config.toml
d_model = 256
head_dim = 64
qk_norm = false
bias = "all"
init_out_by_depth = true
decay_shape = "linear"
seq_len = 2048
steps = 4328
MLP neurons of a small language model. Each row is named by its layer, matrix (up: input weights) and neuron, and shows model dimensions 48-143. Each number is 128 + 24 x the weight over its row's rms, rounded and kept within 0 to 255. Numbers have three digits each.
Before each neuron's rows, "fires after" lists the tokens most often just before its 100 highest values on Wikipedia text that the model never trained on.

fires after: " G", " B", " C", " St", " F", "g"
L3.up379:101116149151092167110124162107139125077154075128147101125131124223083148147134177139137114114148129108130158100146123134127142133122173102089155115113123112106128160168123119110074163144179087114117107129143163130158130128144101129186125108130134176085151108122153136150095119153102123119

fires after: ",", " b", " |"
L7.up269:115127117090164159130163114148141085163124137130117120108136139097101151105119137152155136151108154141110141131128115136126141154109087145147087144145123096091086141110141131135152132065131104118072098138142122113111136131141123136113157152104113131145133105106146113130161116144090114188

fires after: ",", ")", " well", " east", " west"
L3.up1136:170156129119078117081119126128118141136123138103164187123118084091150160095143120119110150183133120100132115155136128145067126133105151136145123129110081146111112136163164136155130145127120152108114110089134112122120097148088103104107108136145181102156092117168107112121157114130132116146

fires after: " a", " an", " A", " any", "A"
L3.up964:113124154109158127113121180167110112114120123091154171103130146080116085113114098163137138148096112149116109198117124115123153083123125116095163119108126134159121159126120152163097118093130149168131164096133099111099137143138075142104107158132159114145149174086122148137124169162148111138

fires after: "-", " ", "°N", " /", " |"
L5.up1535:126154127139158138123110170108149113131146159145109110163113092109136122065142130132136129097081150115159162095069117158138132158145132114156131115126164116122125114134146151177137151147088138152116171121137132136125156133085113126130101135127121107107098120111136137179110107116112138144

fires after: " W", " w", "W", " o", " S", "e"
L3.up412:158128142109150103112105105154132142122106170075115097143130134166136119109142143110105096168113138143138133135093094137184161132143111126130145148154092169153201125158093091130088127135136121135144171128115132102165129095176129171103132146115155117154112153098115137136123137156137105150

fires after: " S", " N", " s", " K", "S", " M"
L3.up1226:129133140093141113152153166103150129112112135114124098110087096164163125157127148144127147119101115175076122120118131122128114109140142165085151106128136161181120116149110118126126093147106160064096082117139138103145137131085151121091115110141111119085137135128094115114150158161128173135

fires after: " ", " (", "|", " $", " Car", " No"
L7.up766:097154116113124105117124139118130158100098101129155135088113131126143162138121144121130144125110146109167132109155138068129138124132127169071145146169169133093100170127098136142104134156099096156113143147123151113124109108137124151141084161132154137172129131099106140074099069123135156114

fires after: " A", " a", " B", " |\n", " m", "."
L3.up1042:138129148146139134128124132142095153133144071101175156142152138087087105153136095173137170160163101149134099138117158142124111137142108117116144130120131133161095145108084122161137121113152089095092125144098163116093154100135095153101088124130166153193120146142142154122110125147117150151

fires after: " ", " a", " $", " ("
L5.up886:113148121137162123117135126129131148135150065129140108129115086120150136163142135132114135154113075105157078123134139165181108109133125119134134138124147132152154098134088102163132158102120121176153125122101122134121135163078087131135111143167124126149132133141152112124148171166096153067

fires after: ".", ",", ".\n\n", " (", " are"
L5.up522:139145113129167111110109101130131132128134107130130119106104119116139144124145157162143123114147075119161142169123118132120139117131130134154103131126067182144134099167066109121142133111094141162090121132133124159159148141138149113103120118130130143151147152139125132143190148117094094128

fires after: " ", " an"
L3.up332:124134127132119117131121147116113115125170126148146158148085114166132119128182114117142126134124101114153115125149124101155110168192110175117112137151152103138142091110075170136074142133082112149118161122106103118128116114122142118137182131164149120132168137140129090131088137149154150129

fires after: " |", "-", " and", ",", "|"
L7.up334:137135127124156115101109121129155077099105139135080118151121119131117139107128103126153200117138115132146138103152131129112068091121157105139113145127133167120142115113108144074121155114092123113120151168109113108105142122142125083159141121147165144117157170155173149165167083128104178139

fires after: " Mar", " o", " O", " or", "ol"
L3.up716:103150108147113154136073098121127162136118138169138122117084124105166105110129119110098112118109118148130115160141102107112127147159085128098171092149092159139177130146105122138121113140121115102105140127137119130128114116115115113093147154116147133156107138095167123107180140152086100129

fires after: " ", "16", " the"
L7.up413:148137163098139180162119115117167129118137146132156121099147163116113142117128108116114129089141133092137158125133121141111153197121142121107127113093083093128158134117104100158139116160160121147104117125122084127151168109105152137128094139135177127154144092105119096161115126107151144135

fires after: " the", " as", " of", " Israel", "'s", " his"
L3.up341:127132145177137122154137131110117135138133149148115134141160175102119143126109108121149139126056155103129100123087098107068121151117120143146126116105126108098135090141087122110143128126129143135162107097149153129113110127120126150107152106101140125111148152140115159161120140147091142118

fires after: "2", "1", " one", "lo"
L3.up122:093128134040109102161176112155121081118137158100107157132099127142153149173144122133142128113125124174088180148168111123145118129149135127121126145172123121146137121147137122162104100115079102145162066105095141104157140105142149141104104137137125153137151152132093102113139115147130192110

fires after: ",", " |", "ited", " with", "ed", " decided"
L3.up616:122157136133109156116127099120146110146093091096146126162187109148168141164102135172144169146107125131141089129098145085137149131139077125110148138132134163127099171070150123126104110102151151120102128119110139104149095150184111179136142130131128147132089111081097127114083125124114178160

fires after: ","
L3.up570:148129121106089134086137122090132109139116114143128173120159150149113138119121117141098143107100107089155113108109091151162068160137080152161098136109136146093113121105136130138091157124138131097113130159078087102149158138139077102077170108171130139143080106117153186129130154142100124135

fires after: " |\n", ",", " ord"
L5.up1027:120170152070134139127133119135117110120137111142108167130158133092131118165094135175105138165148182118165119132113134155109111109131131123159112081120116158110131129092148111128163104104119104167112125131158141126095140149156105127097184082167143117123093117107118157079115078146139168143

fires after: " a", " A", "a", " The", " in", " an"
L3.up515:152077164089115139140119128118130119113113114126161141144158109098119086167125126163146135133151107118138125128079102097144103099109141128109126132109134112156128106110083133149108075112142138152138111139171150135135140149112110140113108133146164129151152111070086124128162141138131122127

fires after: "4", "2", "3", "1", "6", "7"
L7.up659:101155167160146087106126132125139114133129169142076132124117154113087139121118077125142125143121115151094162124121123122142130123142144098099122111177126127077115140105090143104122132136100135072174111104148103116144123137135144123114115146126139136129127120177079137156156115108124117079

fires after: " ", " v", " of"
L7.up780:132165165065110126113165127131144138105129162158093109133153128119134148133123128178142132155127148121153105088151113150103157108112080139169144141164095151114145096092145133177136129141143158100148184133121124125117153136145089153137141129139102073104165167137096096137162146110135123148

fires after: " a", " to", " or", " A", " he", " as"
L3.up765:166097173106107136130120146135119110149115119136137154163132117123098121167144132137109140150140064131099093135140068091106110147097104112164115168111143121143153102105095138105117110102133110143102128142163134106131104162136124161110162140105127121127116101142111115124159125197134113100

fires after: ",", " ", "′", ":", " (", " +"
L5.up668:149073117126137157117142177119105140096114150136093089124114111055137105130129106118163143128113115148131123106106150156132096132142151125124169102184170157162149169163127143116127131127135124167146107133122108153118130111143155107120130132142110122162093099127117153088104129130085150119

fires after: ",", " (", " No", " the"
L3.up74:125088105131142167120144131116123110123125142134149158112131108136108113153127132139104146114113098110091168115111152139141091109171155138107149139199174106137159171110128090068147109134100139112130141151122143115088138107159148134175142147149160148120140145095072151106120151134111148115

fires after: "at", "^{", "oll", "ur", "ol", " Episode"
L3.up383:110180155121123143119116105075098140101124148179084153146083108132113074113133155157140143114099142126143159171149119086119137131093107180153098071125172132148138101148136138143152128105095126124124178123122144087117097137126161145121157140160172121163148150125092133107142147136088073123

fires after: ".", "ph", "2", "h"
L3.up812:128125138100102153135121123117102139163130113120105135118135117080148135162144134127094131087128133143145115120149121145108132089179123146154095134156090114130165155109122126091145120152123096133110139109171157130146105133118124133166116120165131125112129144136114138132109121117122154129

fires after: " c", " C", " b", "C"
L3.up1398:165140089170118136139104137122087166167131143160109235107087124103149172162196110103120133091116145147130175102130119085160122145165165145096081151122136124121128106119128140112129123102148111129133102101150133128135158116142142138142107138105130138105110093124150141134152170164143087119

fires after: " ", " ("
L5.up912:150112145134152104136144162158120093096179166137116131107149094115107094115192118115113071160128164108159134129125122124129161113142121143154157124125065127120114150133150144142104096156163116137161133143125122059139119103130147140125111110145171133147134140134119133108143124141108144150

fires after: " |", " ", ")"
L3.up996:109136112159102114134110150079103141135123159103119132165114117129137132164120118164152139158096131120127102153165152110096095117045087138129115135126156116156111096157135113120144125130125135111133158134159163119153122105091088119139102141140131130166121108116121145129110081143111136129

fires after: " ", ".", ",", "-", " b"
L7.up590:144144126099155163131107121134133133117152169171137136138142157096158106144098101117122128128121128128106100104152140161134115096128119156151083129114090155173186117112101145141135170112160149130104116128131096136130166066106124157124087100131140148133145132148116112084089176110143146179

fires after: ".", "–", "--"
L3.up183:164153086188139163112106103119153135126111172207150133124133089136140166089121123181100122120146129138152118110130135095149118120107153122109155155151042140131120139160081145094103136137117069117122150115118094131087144124110101119115130119114104122123128075134148097122110135109125118109

fires after: " "
L5.up878:104155087122153136089128119150105124115147160155084128162128116130149143112151112104146111120063128138130094201128182160138099082136128135124161108132140112159120141106149142144127099116120143122119140176124126139113146096104103091135166092162151133130126157127143102115120140104169145097

fires after: " N", " A", "en", " Pro", " The"
L3.up289:120103138124148183156133109169113134152123155124147142116131110125137138152115143157105146111155122156088089142141135112140112181126144166110165123132110117128102137108123105106111084143163129125150090123084103159120110118148094146062075145128139136109127097129104113133134102166126101135

fires after: " the", " The", "The", "er"
L3.up734:108090206099061109108068090177123140126133127131115133138111166123157125141092133118180136138150113122094118133123115125111091121122088130115102111115162108132151117094131179153172123094118133125142153070108136155130082122196165158145143151160112111119155127147127158077124129134106122124

fires after: " a", " an", " A", "A", " The"
L3.up52:114110172106111157122128179127137113171102131099155139109142104108175113152151140153160130128134148121136097124107140109109158079135141123078151114126115106133131077126087162138101113074142159095130124125156114142172134171162154130090188157137157137122114138087084138148101099139122104125

fires after: " as", " of", " with", "ine", " to"
L5.up1366:137154088119113150147103177148137186113142117128162098125129116153127145163155114136176157150098127140106112160154130107132159093140102111118122093109128110145137135124105115132140132139122121135137157150156124122103137170154189105057147093107147113078135145152148110071148122173133148118

fires after: " one", " "
L5.up934:137131187145144107138122121150106117150141117105110097133160111148140104145142111177146056089146118127104104145098125136094140128108133102144154140131099085114128114123140155103131146113170141152102141111068135123122089152111139135130156135129091133143150117119093140137147092106080134130

fires after: " K", " V", "K", " B", " P", "ó"
L3.up327:164133152141129104156093166090144136114135110102105141100145130099142147161120124128111090114141128143144176116085128134119188130141172111081117147141155125147076128113080099162143124112112113147108134122135165139169115145132150104141152131115135159163087107123138119107119133095077131135

fires after: "in", "h", "n", "ak"
L3.up839:131121132083145135134146099156108120139123097110101056088114142132145109149140143166130104116106144122192140082088104155134154123114171145142097127107151081157085119118141141137158132121168164114104117136159151111119125080108128175164089114128093125103118160124142129148103146107109131123

fires after: ".", "-", " ", " (", " ar", "–"
L3.up221:134150169165126110136075120124110129107093112109132129152170113086096138091171096119164099116116095119174107127132111140120155166134172149159105107131127112136154139180132135099148145121124124116136099099147108135115125143127121090107112117111138153183112086153152119127134104151129110113

fires after: " N", " l", " n", "L", " M", " the"
L3.up1465:109144120134130118151108125121134103152085093152108096165164126149168141112138159197145121079103120122124141167122162153124101137102112115119139128126111119093101098079091103144126079134123142123131097111130144105128109102151148080087118145170164080146103120124147169127150133120089131136

fires after: " the", "'s"
L3.up962:146099130105124108114118092099159140120104102147132144135159147168123108111080158134132147123100128132092114107156106130136133114117090149094154120107151112110175151138096131163126158074107139154207119122127138154109103133189080126174174142123175123185155124111137157108110119177119158118

fires after: " San", "ak", "at", "al", "ol", " Pal"
L3.up1416:107145166096143120097126115141131173136124156120083134127139128134123138143124146155158143125116131140083169135096100153071098120117121113174146107097109083131096116100102167108127121135155110082145127145149122069135135121164128113123077127110175102130099151101159159131113081108125071101

fires after: " ", "–", " medal", "-", "\n", "en"
L5.up374:125153105176080141121159103124099154131106123081110117096123145130124066097163127118145106082117091083125105133154133166132137129135119147142120163121103139143116117133146103113151178155139179113093121112155092116137122121124183091099097096173159107147069156167136103089179145128152138179